python train.py --hidden_act="tanh_gelu" --norm_place="pre" --norm_eps=1e-06 --rope_fraction=0.5 --bias="qkv" --tie_word_embeddings=false --parallel_block=true --init_std_qkv=0.0238 --init_std_up=0.0238 --optimizer="muon_variant" --schedule="cos" --final_lr_fraction=0.03 --train_tokens=487500000 --dataset="wikipedia_en"
MLP neurons of a small language model. Each row is named by its layer, matrix (down: output weights) and neuron, and shows model dimensions 0-95. Each number is 200 + 20 x the weight over its row's rms, rounded and kept within 0 to 999.
After each neuron's rows, "fires before" lists the tokens most often just after its 100 highest values on Wikipedia text that the model never trained on. A number after a token or word is its count.

L9.down319,189,159,224,183,196,189,211,212,160,184,188,217,196,233,175,209,204,193,200,163,196,212,211,187,187,182,206,214,185,223,237,181,160,176,195,236,180,182,215,205,211,196,202,198,192,201,217,209,208,170,217,221,232,181,189,201,181,216,238,232,204,182,204,216,196,219,219,207,197,189,220,169,188,211,186,232,208,208,245,188,190,240,233,169,219,206,207,233,197,194,202,190,225,235,225,219
fires before: " the" 28, "," 23, " a" 4

L14.down250,210,216,211,190,172,171,198,208,210,206,217,178,163,229,204,196,170,227,187,187,171,223,217,208,223,177,215,164,211,181,204,232,206,217,265,193,225,179,227,221,175,175,168,207,178,200,200,212,189,185,198,222,179,191,211,210,210,206,202,210,226,215,200,157,220,187,169,202,171,233,229,183,175,201,208,196,235,206,184,196,229,198,164,205,178,180,201,167,198,169,181,202,190,188,206,178
fires before: "s" 26, "-" 10, "ed" 10, "es" 8, "N" 7, "ing" 6

L14.down99,189,182,209,172,220,183,172,223,226,226,194,212,185,223,205,201,184,214,230,194,206,214,208,194,205,172,186,192,219,216,212,185,194,210,153,203,221,206,214,197,191,204,201,202,201,188,191,192,174,199,219,212,238,199,203,204,209,185,201,200,194,193,228,215,211,207,204,210,200,226,242,182,181,164,196,211,189,211,227,203,204,200,197,198,221,205,214,221,187,184,185,192,201,207,183,207
fires before: " " 50, " C" 6, " U" 4

L14.down1213,205,212,206,183,215,174,193,177,239,232,197,171,193,203,212,205,208,222,200,219,206,227,191,196,204,187,185,193,189,191,220,209,180,159,202,206,207,213,212,166,171,183,212,180,227,185,188,203,184,178,210,218,169,164,213,180,176,224,195,203,189,204,182,182,217,224,206,219,198,195,247,202,179,188,165,190,171,208,217,170,210,194,227,235,204,182,180,189,208,207,220,194,199,193,202,195
fires before: "\n" 20, " He" 14, " It" 6, " In" 5, " She" 5, " This" 4

L6.down432,228,163,230,209,234,201,158,141,199,188,183,199,209,184,185,206,207,168,225,201,204,195,211,216,176,199,173,189,202,175,210,199,188,220,202,169,204,228,211,228,199,172,182,201,199,166,223,191,188,197,204,200,242,194,210,192,213,199,203,220,181,210,200,179,230,208,219,211,196,167,201,220,202,200,215,233,212,237,164,213,208,193,194,178,205,210,246,212,220,213,214,176,198,178,177,178
fires before: "S" 31, "gin" 8, "on" 6, "ban" 5, "s" 4

L14.down645,180,220,174,203,236,200,178,187,184,197,233,216,208,170,165,196,169,191,180,186,203,207,189,207,182,198,218,220,243,201,192,190,227,193,161,185,170,189,205,240,190,222,198,226,186,231,236,210,209,204,191,142,204,211,228,205,185,190,196,246,181,218,217,195,250,218,220,216,193,193,206,205,210,199,174,199,222,215,240,188,208,244,222,194,204,201,218,228,205,218,160,209,235,209,165,183
fires before: "s" 29, "ed" 20, "es" 18

L9.down666,184,187,186,216,193,175,209,228,213,178,203,195,210,172,180,238,182,232,211,185,175,199,191,164,233,213,183,224,212,174,160,206,231,217,208,201,221,167,195,215,212,150,215,178,202,166,213,206,158,197,170,192,211,228,218,199,180,187,186,197,211,181,220,217,243,163,208,176,226,192,219,193,166,180,179,199,220,179,245,176,212,189,190,181,197,227,173,208,228,194,221,230,166,194,194,201
fires before: "ed" 22, "n" 16, "ation" 10, "s" 6, "th" 5

L6.down208,213,212,222,198,198,183,187,219,215,187,193,196,216,199,198,156,196,172,192,168,198,212,222,192,191,188,183,202,186,196,183,192,204,166,187,157,204,194,174,207,196,172,196,198,232,246,183,177,208,198,226,227,201,245,217,228,223,217,216,190,241,186,193,206,205,213,231,198,223,200,201,200,181,153,219,192,225,215,225,192,208,161,206,210,209,201,206,208,209,180,223,210,212,204,185,190
fires before: "ic" 13, "al" 12, "en" 7, "ia" 7, "ong" 6, "er" 5

L9.down703,189,203,201,189,178,200,219,205,198,223,211,200,184,213,232,208,180,202,211,200,212,218,222,174,183,203,193,206,209,186,167,211,215,227,182,173,208,220,191,197,194,199,214,228,188,200,181,179,210,215,205,181,188,185,181,164,179,192,223,205,169,192,192,231,205,211,217,217,186,176,199,192,237,203,170,201,201,195,242,183,213,210,213,182,207,199,214,226,189,193,171,188,225,180,194,228
fires before: "\n" 84, "-" 12

L4.down411,196,197,183,211,197,162,206,197,151,173,188,189,200,199,223,201,222,179,210,221,221,191,198,177,175,225,175,189,175,222,192,192,200,226,210,227,191,176,186,237,219,170,198,179,205,214,192,197,191,183,184,215,201,217,183,205,215,212,193,171,194,203,194,194,165,179,217,205,233,212,169,207,194,187,244,196,217,197,191,182,174,204,214,191,211,190,226,210,205,223,171,216,203,221,192,229
fires before: " |" 25, " \"" 23, " also" 6, " life" 4

L8.down99,208,195,164,236,204,220,212,190,166,187,163,213,169,204,171,207,202,171,211,199,201,155,219,199,203,174,205,218,207,174,200,226,181,226,217,211,178,206,174,218,193,167,223,173,203,228,176,179,201,194,218,162,203,214,215,186,224,174,195,189,163,199,227,169,144,183,174,202,201,200,227,194,196,202,172,212,196,245,258,190,187,193,217,213,208,204,200,216,235,179,189,177,192,171,232,198
fires before: "ed" 21, "e" 16, "ing" 12, "ure" 4, "s" 4

L4.down375,226,206,193,188,193,201,187,194,168,202,204,191,225,213,230,207,210,212,196,209,222,212,185,186,214,204,210,211,183,191,200,177,202,205,215,174,216,184,224,209,221,209,205,177,217,164,200,230,219,229,197,247,225,210,182,227,197,193,200,182,165,255,176,211,191,236,219,196,200,220,221,191,169,159,226,216,207,191,207,190,184,202,206,171,220,183,214,208,207,205,205,216,205,176,213,197
fires before: "." 30, ":" 11, " (" 6, " not" 6, " |" 5, "\n" 4

L6.down930,202,193,216,179,197,159,199,198,182,207,156,193,175,217,169,193,207,220,245,176,218,201,197,209,217,206,228,180,177,209,191,164,195,193,174,188,198,199,189,219,212,184,200,216,194,244,225,189,212,208,195,181,243,215,247,174,232,200,180,205,224,209,216,194,196,182,225,188,203,193,203,201,150,212,161,179,193,191,184,200,205,220,196,172,188,200,190,185,224,238,176,171,199,214,218,230
fires before: "\n" 47, "lo" 8, "," 6

L4.down1074,198,200,169,205,232,213,181,234,199,186,168,202,194,226,177,221,208,220,193,195,211,179,172,223,204,206,145,206,185,230,205,149,199,205,182,202,188,186,267,181,199,244,199,203,212,266,209,224,172,243,249,193,195,205,176,190,195,220,209,213,214,204,197,200,168,192,202,195,218,175,203,194,174,216,183,212,189,175,197,212,218,216,178,199,165,194,197,213,206,217,181,206,205,219,238,198
fires before: "\n" 45, "ron" 20, "s" 10

L14.down436,232,196,172,223,192,206,231,216,197,175,215,206,185,178,203,185,217,192,201,198,210,196,179,183,214,190,169,221,204,185,206,189,185,236,190,193,192,210,212,192,206,170,188,221,196,208,218,217,210,216,210,202,210,198,228,211,201,199,188,139,216,194,247,215,188,202,215,230,165,233,271,228,221,201,209,228,171,236,233,212,207,177,180,208,199,192,201,174,235,187,212,195,197,216,220,229
fires before: "ion" 21, "ed" 9, "ing" 9, "e" 6, "d" 5, "s" 5

L14.down475,203,205,180,183,202,193,230,188,199,211,188,173,168,201,203,206,214,200,171,219,186,222,196,188,186,226,226,206,230,209,188,208,218,176,224,201,237,199,203,220,208,196,184,208,200,181,232,204,161,223,194,196,208,223,188,209,197,216,185,210,192,184,187,212,217,189,178,215,209,193,220,195,175,198,196,181,199,183,223,213,190,224,199,210,236,158,173,223,218,187,198,164,218,191,185,230
fires before: "ia" 33, "y" 15, "ian" 4

L9.down654,195,197,187,218,238,186,202,201,186,212,211,212,168,212,191,221,190,196,186,204,165,218,167,205,226,213,188,175,188,184,189,235,184,234,166,190,202,189,215,168,220,165,184,210,192,179,163,200,196,192,218,218,214,178,192,201,168,178,190,202,216,193,196,243,216,198,195,210,194,201,205,199,214,202,199,158,184,215,182,195,192,194,185,198,173,181,199,173,173,216,211,219,216,201,222,184
fires before: " |" 39, "an" 7, "-" 6, "l" 5, "s" 4

L14.down1180,194,209,193,175,222,190,198,202,182,181,235,191,203,226,210,216,179,172,217,197,236,187,178,188,199,207,195,171,214,219,209,221,214,203,193,217,222,218,204,189,214,228,193,211,210,175,193,203,231,205,187,195,199,200,239,183,185,165,208,178,208,219,196,207,213,182,213,200,190,228,214,173,195,201,179,231,185,201,160,196,201,202,185,205,202,250,170,202,207,205,204,209,225,225,218,213
fires before: "," 27, "." 12, " to" 11

L9.down937,217,181,200,198,193,175,167,209,187,178,188,236,205,230,221,197,205,178,204,178,203,185,168,193,193,212,220,220,221,173,183,185,208,193,199,182,172,191,211,195,171,206,186,202,203,213,211,230,204,193,176,244,181,196,210,179,192,234,189,208,169,191,222,219,199,245,227,174,199,202,202,182,204,201,207,237,189,204,208,186,188,189,183,169,199,178,206,148,229,164,163,180,224,210,198,192
fires before: "\n" 56, "-" 22

L9.down918,220,248,190,126,206,161,167,209,217,217,200,186,174,184,186,212,180,229,195,185,156,193,193,189,181,224,198,188,179,195,220,199,230,201,217,185,184,180,155,165,195,184,213,193,190,199,195,191,214,198,223,201,202,238,214,168,202,157,224,213,183,215,186,205,199,191,184,236,186,161,200,186,220,163,221,190,203,204,197,251,211,236,214,203,200,183,190,194,192,179,211,190,203,208,212,189
fires before: "\n" 44, "-" 12, " he" 4

L6.down957,229,211,190,185,199,186,223,205,198,178,195,210,191,198,195,208,165,203,195,173,183,219,172,221,202,202,210,238,177,187,206,223,186,200,186,206,201,197,189,186,184,203,203,169,187,217,222,170,181,188,203,156,179,181,198,193,212,193,193,227,175,179,217,227,222,203,234,148,209,202,217,178,174,193,210,220,214,184,219,200,205,177,202,154,220,221,180,192,171,169,190,193,187,223,237,154
fires before: "ed" 24, "s" 22, "ing" 7, "ion" 5, "ant" 4

L6.down1239,182,190,199,191,234,210,204,196,199,192,196,224,186,189,215,191,236,172,210,234,204,220,209,184,183,208,211,219,171,204,201,181,189,186,187,209,208,223,179,172,208,168,179,187,195,188,198,210,208,210,224,220,215,180,194,179,200,183,213,183,188,209,204,161,194,191,231,223,168,197,209,203,195,201,235,199,179,203,227,202,217,200,218,184,234,151,164,208,182,205,224,198,191,182,233,204
fires before: "," 23, " 19" 16, " |" 5, " –" 5, " 2021" 5, " 1999" 4

L9.down250,192,218,210,191,237,227,231,195,185,223,205,192,199,193,193,190,252,201,193,185,158,211,210,191,204,224,171,215,197,193,207,215,187,196,215,201,231,230,215,191,172,172,177,193,219,206,162,232,222,239,197,199,210,169,179,207,191,168,203,184,214,204,217,227,192,203,198,199,188,207,186,208,187,199,203,211,195,208,198,165,194,185,209,187,191,188,197,181,208,191,220,199,228,211,218,199
fires before: "\n" 48, "-" 23, "==" 4, " " 4

L4.down112,196,220,186,215,182,203,195,224,216,197,210,196,175,206,195,198,154,180,217,204,181,167,213,192,189,205,198,205,185,199,186,180,213,182,215,209,205,194,226,224,218,200,227,148,229,196,197,176,185,186,207,196,181,211,229,209,188,176,200,223,220,232,163,184,218,211,197,228,198,186,212,199,188,194,196,207,178,169,225,248,179,209,218,199,202,200,193,179,196,191,229,201,222,213,226,191
fires before: "." 30, "t" 14, "f" 5, "a" 4

L9.down894,143,190,224,175,214,181,222,240,155,183,182,186,219,240,184,197,223,229,184,173,226,203,191,180,200,245,240,187,194,183,168,177,217,189,189,180,184,223,201,221,196,196,184,206,180,238,202,228,201,198,211,192,216,201,183,208,208,200,213,196,213,207,210,195,164,197,217,184,206,174,182,189,207,199,217,176,246,201,229,198,195,208,181,180,231,175,197,186,202,204,217,205,234,195,194,182
fires before: "s" 26, "ing" 11, "k" 6, "t" 5, " country" 4, "gue" 4

L4.down1149,176,182,175,148,178,201,208,197,194,162,217,189,244,181,202,202,224,225,231,193,194,225,220,209,205,194,200,173,185,179,200,161,192,207,206,199,178,215,189,173,165,171,209,252,178,199,204,195,203,208,181,177,199,198,182,213,221,168,189,192,193,198,216,220,199,241,231,191,164,220,181,238,182,207,195,222,211,208,180,220,224,184,197,186,199,180,188,198,199,214,215,206,224,178,232,214
fires before: "," 33, "." 12, "′" 11, ")" 7, " he" 5, "″" 4

L14.down664,199,176,219,225,199,214,202,208,192,220,188,172,186,219,198,225,207,238,228,208,198,213,214,192,215,212,230,188,214,231,176,203,213,163,229,192,191,224,217,213,217,166,190,243,186,197,199,200,201,199,204,191,179,199,201,188,203,181,170,215,204,166,241,213,200,181,214,225,191,198,203,184,173,197,165,201,191,180,207,216,217,179,191,212,172,174,189,166,190,190,180,162,205,228,229,201
fires before: "-" 35, "leg" 10, "cu" 6, "fin" 4

L14.down849,211,191,238,193,184,196,234,203,172,171,183,165,194,198,213,195,171,191,192,214,203,179,218,215,207,217,221,183,226,215,220,193,223,175,200,198,197,206,224,198,202,204,179,163,187,165,201,124,202,199,194,186,218,147,223,205,199,223,200,179,197,198,195,212,181,233,171,226,195,201,219,184,262,151,175,210,227,190,199,217,224,219,207,210,147,179,222,221,188,185,211,216,196,205,201,207
fires before: "s" 26, "ed" 15, "es" 11, "com" 5, "d" 4, "il" 4

L14.down282,204,214,228,189,193,244,153,202,242,235,212,180,181,202,179,209,189,207,226,185,197,207,220,181,228,184,225,197,243,209,194,214,193,177,200,179,199,190,170,180,186,195,177,186,219,168,176,174,193,194,209,161,196,144,192,179,183,213,210,219,228,208,214,186,188,200,191,197,204,204,208,210,175,203,201,214,203,183,183,186,176,193,195,207,205,219,178,193,182,225,211,157,178,164,225,186
fires before: "\n" 28, " The" 16, " He" 8, " His" 4, " It" 4

L6.down813,190,217,239,182,194,169,205,223,191,157,232,216,203,241,224,189,161,235,199,176,169,174,193,147,199,205,224,206,174,186,190,201,224,206,210,182,217,203,217,202,205,176,194,210,219,175,206,192,210,194,211,199,232,198,197,168,206,209,178,234,201,221,217,189,204,211,178,235,192,217,191,191,194,175,205,195,224,187,184,205,209,236,189,187,207,186,184,213,215,191,183,183,214,235,237,203
fires before: "s" 20, "," 11, " to" 8, " that" 7, " of" 6, " in" 5

L6.down61,177,195,202,170,186,150,176,178,213,206,194,191,178,212,189,206,226,222,164,167,157,195,191,166,218,219,209,196,176,192,195,208,187,228,209,201,181,209,194,227,189,181,197,244,198,224,259,176,185,181,191,219,180,167,184,196,182,189,201,212,194,191,206,190,193,245,214,252,214,218,194,157,202,181,190,193,194,218,223,200,222,208,178,207,222,211,204,234,165,187,205,220,203,202,181,183
fires before: "se" 21, "en" 9, "ed" 9, "ol" 5, "ab" 4, "er" 4

L12.down976,194,216,173,191,161,194,257,212,228,218,178,197,211,182,207,212,167,208,245,221,194,218,157,174,212,170,219,181,184,218,227,197,180,195,198,178,185,171,193,238,193,194,202,213,218,211,155,212,207,232,194,182,203,198,199,206,169,211,179,222,196,221,177,197,203,205,172,201,200,202,181,166,222,215,196,209,193,207,185,202,138,222,196,195,181,219,202,210,169,176,193,234,209,183,240,229
fires before: "ed" 16, "y" 9, ":" 8, "ing" 8, "ation" 6, "ć" 5

L14.down1186,204,188,148,178,212,176,199,170,198,233,221,185,203,230,220,198,211,208,205,186,204,213,216,209,190,215,210,169,195,200,199,169,213,180,215,236,226,199,237,227,232,193,203,207,223,193,162,185,216,215,211,160,183,201,230,188,175,188,213,190,170,187,202,174,227,225,208,190,192,180,181,204,222,186,197,229,188,200,234,205,188,201,192,192,228,225,150,193,198,195,197,191,189,183,220,213
fires before: "y" 15, "ate" 9, "ation" 9, "ence" 8, "ion" 6, "ations" 4

L4.down1109,190,209,212,208,228,230,172,223,205,182,209,178,175,250,220,247,226,165,193,186,201,195,200,178,193,200,189,231,200,212,227,181,195,182,192,175,189,225,221,196,197,235,218,220,168,180,190,217,208,217,156,190,203,187,226,188,193,212,210,214,194,194,190,217,194,190,146,194,220,223,209,186,182,233,185,204,191,190,212,127,173,175,186,185,207,200,196,214,186,208,232,153,191,195,190,199
fires before: "\n" 52

L6.down207,218,177,215,168,191,198,195,216,196,186,177,192,219,209,192,178,199,168,185,228,239,201,185,189,167,190,195,224,174,205,175,203,168,174,211,221,189,192,202,197,192,190,193,193,211,213,189,211,221,188,231,230,233,250,186,178,225,214,170,194,207,184,216,214,219,207,201,175,214,162,197,158,194,233,194,240,209,198,228,210,188,184,202,179,173,186,213,191,178,192,196,220,218,162,213,182
fires before: "s" 25, "." 11, ":" 6, "," 5, " was" 5, "es" 4

L4.down138,219,208,203,222,173,241,149,195,172,206,184,204,160,234,199,187,206,217,197,199,232,202,190,199,208,178,205,195,199,221,172,225,200,227,234,221,215,214,235,237,204,189,216,218,152,198,191,195,178,190,220,205,160,187,201,208,174,211,219,223,196,184,201,212,162,193,164,227,208,226,212,213,250,203,210,188,183,191,202,189,183,236,191,239,183,208,172,182,177,212,198,193,171,169,186,190
fires before: "ip" 12, "e" 10, "ed" 9, "m" 8, "th" 8, "al" 5

L4.down395,217,186,178,248,201,169,192,187,178,190,221,203,235,194,208,210,231,183,207,216,215,215,182,205,197,243,168,190,182,194,209,174,199,187,204,219,210,206,181,216,236,228,191,230,234,206,192,226,167,198,164,209,203,235,210,177,229,183,186,202,210,183,187,238,199,183,203,191,188,197,202,231,202,199,192,168,187,237,170,226,200,218,193,211,218,234,205,186,204,218,201,194,185,207,205,215
fires before: "." 41, "g" 6, "\n" 5, "u" 5, "he" 4, "e" 4

L12.down253,162,157,216,162,193,218,170,227,232,205,204,168,193,206,207,218,236,190,181,185,194,204,207,181,202,215,221,157,221,183,160,220,200,199,203,186,209,192,228,190,208,193,187,213,226,198,180,203,220,205,223,236,187,204,180,204,181,185,237,164,202,199,217,187,201,220,193,198,232,219,173,179,226,189,209,191,212,203,190,196,213,207,227,174,238,147,195,205,185,178,202,194,174,145,205,229
fires before: "s" 51

L4.down246,178,205,172,197,177,189,216,232,184,203,223,182,192,235,215,204,188,162,198,204,202,216,181,199,223,209,162,209,192,190,233,178,179,176,195,214,194,183,207,224,227,213,222,190,201,200,195,229,222,226,179,171,190,190,209,199,194,187,211,172,224,232,197,199,192,176,189,153,230,180,177,191,224,206,212,232,218,214,185,173,200,198,215,181,211,203,209,212,194,218,167,199,206,172,197,199
fires before: "\n" 29, " is" 10, "The" 6, "K" 5, "G" 4

L8.down795,222,176,187,225,222,180,142,205,209,242,182,209,210,180,239,201,190,185,208,212,178,220,207,221,220,200,160,189,199,197,173,184,203,206,173,218,191,195,198,199,200,169,216,217,183,197,201,176,195,209,198,193,216,206,204,150,176,218,223,216,174,200,167,236,209,198,208,180,189,199,240,214,214,203,173,196,196,185,206,214,201,203,194,198,193,196,185,220,178,196,215,225,197,176,210,190
fires before: "\n" 78, "-" 13

L12.down143,218,193,179,205,223,197,169,205,179,193,230,182,206,196,198,243,207,197,210,214,210,199,187,238,152,177,196,234,224,199,217,209,209,169,186,176,211,187,195,214,197,176,222,183,178,210,184,217,207,189,183,197,203,230,174,164,197,220,175,217,171,213,174,181,243,184,184,187,211,203,197,216,188,233,239,182,171,212,226,191,162,135,192,193,209,186,174,154,210,168,204,195,209,218,191,182
fires before: "ed" 33, "s" 15, "ing" 13, "red" 8, "ive" 4

L4.down321,175,213,207,207,187,196,206,187,186,196,222,189,185,169,156,190,214,192,192,196,205,216,215,201,212,201,201,230,199,196,202,170,231,234,211,221,182,193,188,177,195,147,174,152,234,182,193,235,188,183,207,202,201,161,220,206,191,181,231,229,192,195,205,164,222,218,181,206,206,221,215,205,198,206,140,163,220,198,218,201,178,194,221,197,188,146,218,231,205,225,193,232,206,172,198,187
fires before: "," 41, " he" 9, " 19" 8, " the" 6

L4.down1033,186,186,161,202,186,179,211,203,180,221,206,205,190,224,228,200,197,162,207,190,202,209,209,208,219,208,181,245,196,182,221,172,183,167,186,213,192,201,186,221,240,191,210,190,208,195,201,204,242,197,153,166,176,210,196,180,202,164,223,167,213,195,180,195,186,196,197,176,219,198,199,221,236,199,202,243,244,199,196,188,208,209,226,180,213,210,177,214,165,238,174,185,201,180,201,190
fires before: "\n" 46, "The" 5, "R" 4

L4.down223,205,194,187,195,208,240,183,223,186,193,190,206,203,212,177,236,196,201,213,201,189,184,207,206,172,231,177,184,232,187,195,176,207,207,203,192,174,187,204,231,199,191,211,214,217,189,202,184,204,190,180,220,215,184,173,209,181,219,205,228,186,181,167,207,205,214,133,182,199,185,254,191,215,188,198,206,211,188,201,221,201,201,209,233,202,172,219,168,189,247,187,191,210,186,207,202
fires before: "." 62

L8.down528,207,215,224,204,237,197,176,185,190,234,180,198,163,223,200,202,210,232,196,192,200,180,180,197,188,207,211,193,221,208,186,183,196,187,196,214,170,221,202,183,214,183,197,199,196,231,194,208,184,181,193,207,248,208,213,210,229,201,184,189,219,209,206,199,213,178,184,226,223,208,191,194,195,168,190,197,181,237,183,224,216,219,182,219,228,196,162,208,216,200,197,191,196,195,179,183
fires before: "." 13, "," 13, " of" 8, " and" 8, " in" 6, "'" 6

L14.down837,188,223,187,205,215,218,215,205,237,186,187,183,180,210,205,205,189,209,186,193,212,221,189,218,198,223,166,206,164,167,228,202,209,192,229,205,175,188,206,150,184,224,222,230,193,190,190,182,197,219,204,180,231,176,193,174,165,236,166,212,147,198,187,179,190,187,192,202,171,221,201,192,170,169,232,216,219,209,208,208,223,234,191,229,205,168,202,195,153,200,206,186,226,202,197,211
fires before: " 19" 45, "ine" 4, "ra" 4

L8.down69,213,202,208,200,209,170,214,231,183,205,168,189,167,234,229,200,204,230,195,195,160,183,190,223,170,213,172,185,197,208,178,215,190,222,182,217,192,206,229,186,225,202,213,161,243,185,219,182,209,208,189,192,216,204,193,230,210,199,244,135,199,206,215,201,183,200,211,172,167,198,202,192,207,192,197,182,219,216,245,193,185,204,158,199,175,231,156,207,225,180,188,213,176,201,199,178
fires before: "\n" 56, "-" 7, " " 4

L8.down558,204,174,177,198,168,192,215,185,184,169,177,217,206,201,173,209,195,188,164,199,197,193,196,204,186,201,220,197,171,207,214,197,189,177,179,178,161,189,216,217,176,208,181,230,181,206,199,204,179,194,202,211,200,205,171,186,240,193,228,201,229,197,184,182,173,192,183,206,210,224,169,204,234,226,156,236,187,188,204,165,216,207,215,178,158,188,204,183,225,191,200,207,191,240,198,201
fires before: "\n" 62, "-" 17, "ce" 5

L6.down1179,166,230,189,198,205,207,204,233,220,211,223,210,196,202,208,191,169,182,194,191,223,179,213,202,209,215,207,218,234,191,177,201,206,234,178,178,192,202,206,202,197,176,221,210,204,182,182,192,198,191,190,200,207,201,214,168,188,189,186,216,180,193,226,220,187,187,209,217,196,237,200,177,191,197,166,182,184,217,200,180,235,184,195,196,210,228,225,196,187,193,180,175,189,188,172,180
fires before: "it" 21, "ru" 9, "ang" 9, "ig" 8, "s" 5, "st" 5

L14.down771,185,202,165,206,187,227,235,189,185,200,183,179,212,206,199,201,180,172,189,145,217,199,206,219,166,234,204,222,192,209,196,197,199,191,197,246,181,204,200,195,186,219,204,211,180,210,185,219,219,187,199,221,209,191,202,214,219,210,230,215,188,213,222,151,178,218,181,163,181,222,207,183,231,208,209,188,203,178,205,197,160,221,190,227,212,197,212,200,188,196,197,188,220,191,180,195
fires before: "ed" 31, "in" 15, "ic" 4

L14.down174,188,192,211,202,212,205,201,209,207,215,217,236,190,200,217,204,220,154,180,216,230,196,189,164,245,198,203,192,230,219,216,200,170,176,193,176,199,188,202,205,196,220,203,216,183,188,236,195,188,191,215,241,192,231,205,193,188,201,186,189,211,207,259,187,200,197,199,229,200,170,201,224,171,198,204,191,192,186,188,204,164,161,146,179,217,182,208,168,191,220,184,215,208,186,200,182
fires before: " |" 32, ";" 19, "s" 8, "n" 7, "==" 4, "ly" 4

L6.down141,148,216,207,209,198,215,185,220,176,162,206,205,180,214,187,213,198,192,197,173,195,206,209,151,204,165,185,178,181,226,186,209,189,218,175,191,173,228,207,210,198,217,209,211,218,185,209,212,181,196,216,189,222,203,220,179,213,228,195,177,170,220,187,222,210,159,180,227,206,205,196,144,209,208,192,214,220,196,205,189,179,223,226,178,196,185,199,202,244,211,169,194,229,211,192,208
fires before: "\n" 71, "-" 19

L12.down804,171,219,217,223,234,218,188,164,206,202,218,176,191,205,186,174,199,195,207,199,201,213,216,171,192,233,202,216,159,212,189,193,184,202,208,217,203,216,186,204,199,194,208,197,200,224,215,191,176,185,211,211,189,217,203,191,173,220,219,162,204,220,181,202,178,191,164,207,211,192,186,200,200,198,203,170,216,222,213,187,179,200,172,200,197,224,202,171,221,237,225,208,218,212,185,157
fires before: " |" 45, ":" 16, "==" 7

L8.down951,163,185,209,181,178,209,215,230,219,198,194,175,171,215,211,216,200,221,234,216,187,215,159,201,167,182,203,217,189,172,241,182,204,226,190,209,166,202,168,226,213,220,173,214,176,199,197,212,165,170,236,196,199,164,211,187,226,195,204,172,212,206,189,224,199,205,213,213,196,216,206,191,219,212,200,231,157,189,194,199,168,210,216,165,198,225,205,211,174,208,199,187,210,207,231,218
fires before: "\n" 61, "-" 16

L8.down899,186,174,207,202,190,195,182,202,180,172,200,177,190,198,195,230,202,208,224,191,224,203,178,209,213,204,186,192,175,187,192,213,215,227,204,184,117,204,233,214,242,210,221,175,167,205,156,171,200,178,212,192,217,161,209,177,196,233,182,184,214,206,198,189,239,198,175,207,190,225,223,205,179,212,215,202,184,198,198,220,190,207,201,175,195,187,193,208,196,190,203,186,191,193,214,199
fires before: "\n" 76, "-" 18

L4.down1071,186,198,194,225,186,192,188,168,218,181,217,195,241,219,207,213,211,200,233,230,206,214,192,167,211,200,202,208,222,217,211,207,136,191,182,201,176,223,200,182,268,203,198,173,202,183,213,202,199,194,163,204,185,202,234,198,205,198,206,194,220,232,219,165,233,218,178,213,193,221,164,184,199,232,182,194,214,218,193,217,205,182,200,178,206,230,196,226,230,199,194,190,206,201,217,186
fires before: "," 40, " the" 7, "t" 6, " he" 4

L14.down365,194,205,192,219,188,210,168,160,204,215,148,212,200,219,223,225,194,181,201,207,188,177,163,223,190,170,229,202,190,206,215,185,224,189,167,212,206,174,199,229,182,192,202,225,193,225,204,163,219,215,210,173,243,199,192,185,216,245,193,203,237,214,239,200,215,192,219,171,206,204,161,176,208,174,195,206,213,212,170,188,183,203,180,228,230,209,205,175,177,214,195,220,183,221,199,164
fires before: "S" 19, "R" 16, "D" 10, "T" 5, "L" 4

L4.down306,161,209,188,222,218,194,171,207,205,215,207,243,185,244,196,211,205,171,202,191,216,164,218,193,197,182,197,182,221,224,180,161,226,224,202,177,219,224,233,163,183,193,224,194,223,216,185,210,206,170,192,188,198,213,188,240,226,188,197,186,212,184,189,176,250,205,187,222,172,206,223,249,195,219,201,199,196,206,157,162,169,204,172,199,174,202,211,212,201,213,227,184,194,203,210,162
fires before: "s" 21, "ed" 8, "il" 7, "ke" 6, "ur" 6, "se" 4

L9.down1197,176,202,195,210,200,214,224,208,211,196,162,200,206,206,186,180,169,204,203,198,234,198,189,205,199,177,218,182,182,201,195,198,215,194,215,194,220,195,212,188,220,196,195,186,209,192,183,170,178,192,231,177,196,178,179,212,193,211,192,197,221,199,198,172,188,200,182,217,212,227,205,198,186,175,202,240,163,198,194,189,203,196,201,155,168,183,191,218,203,220,206,205,162,234,253,217
fires before: "\n" 73, "-" 20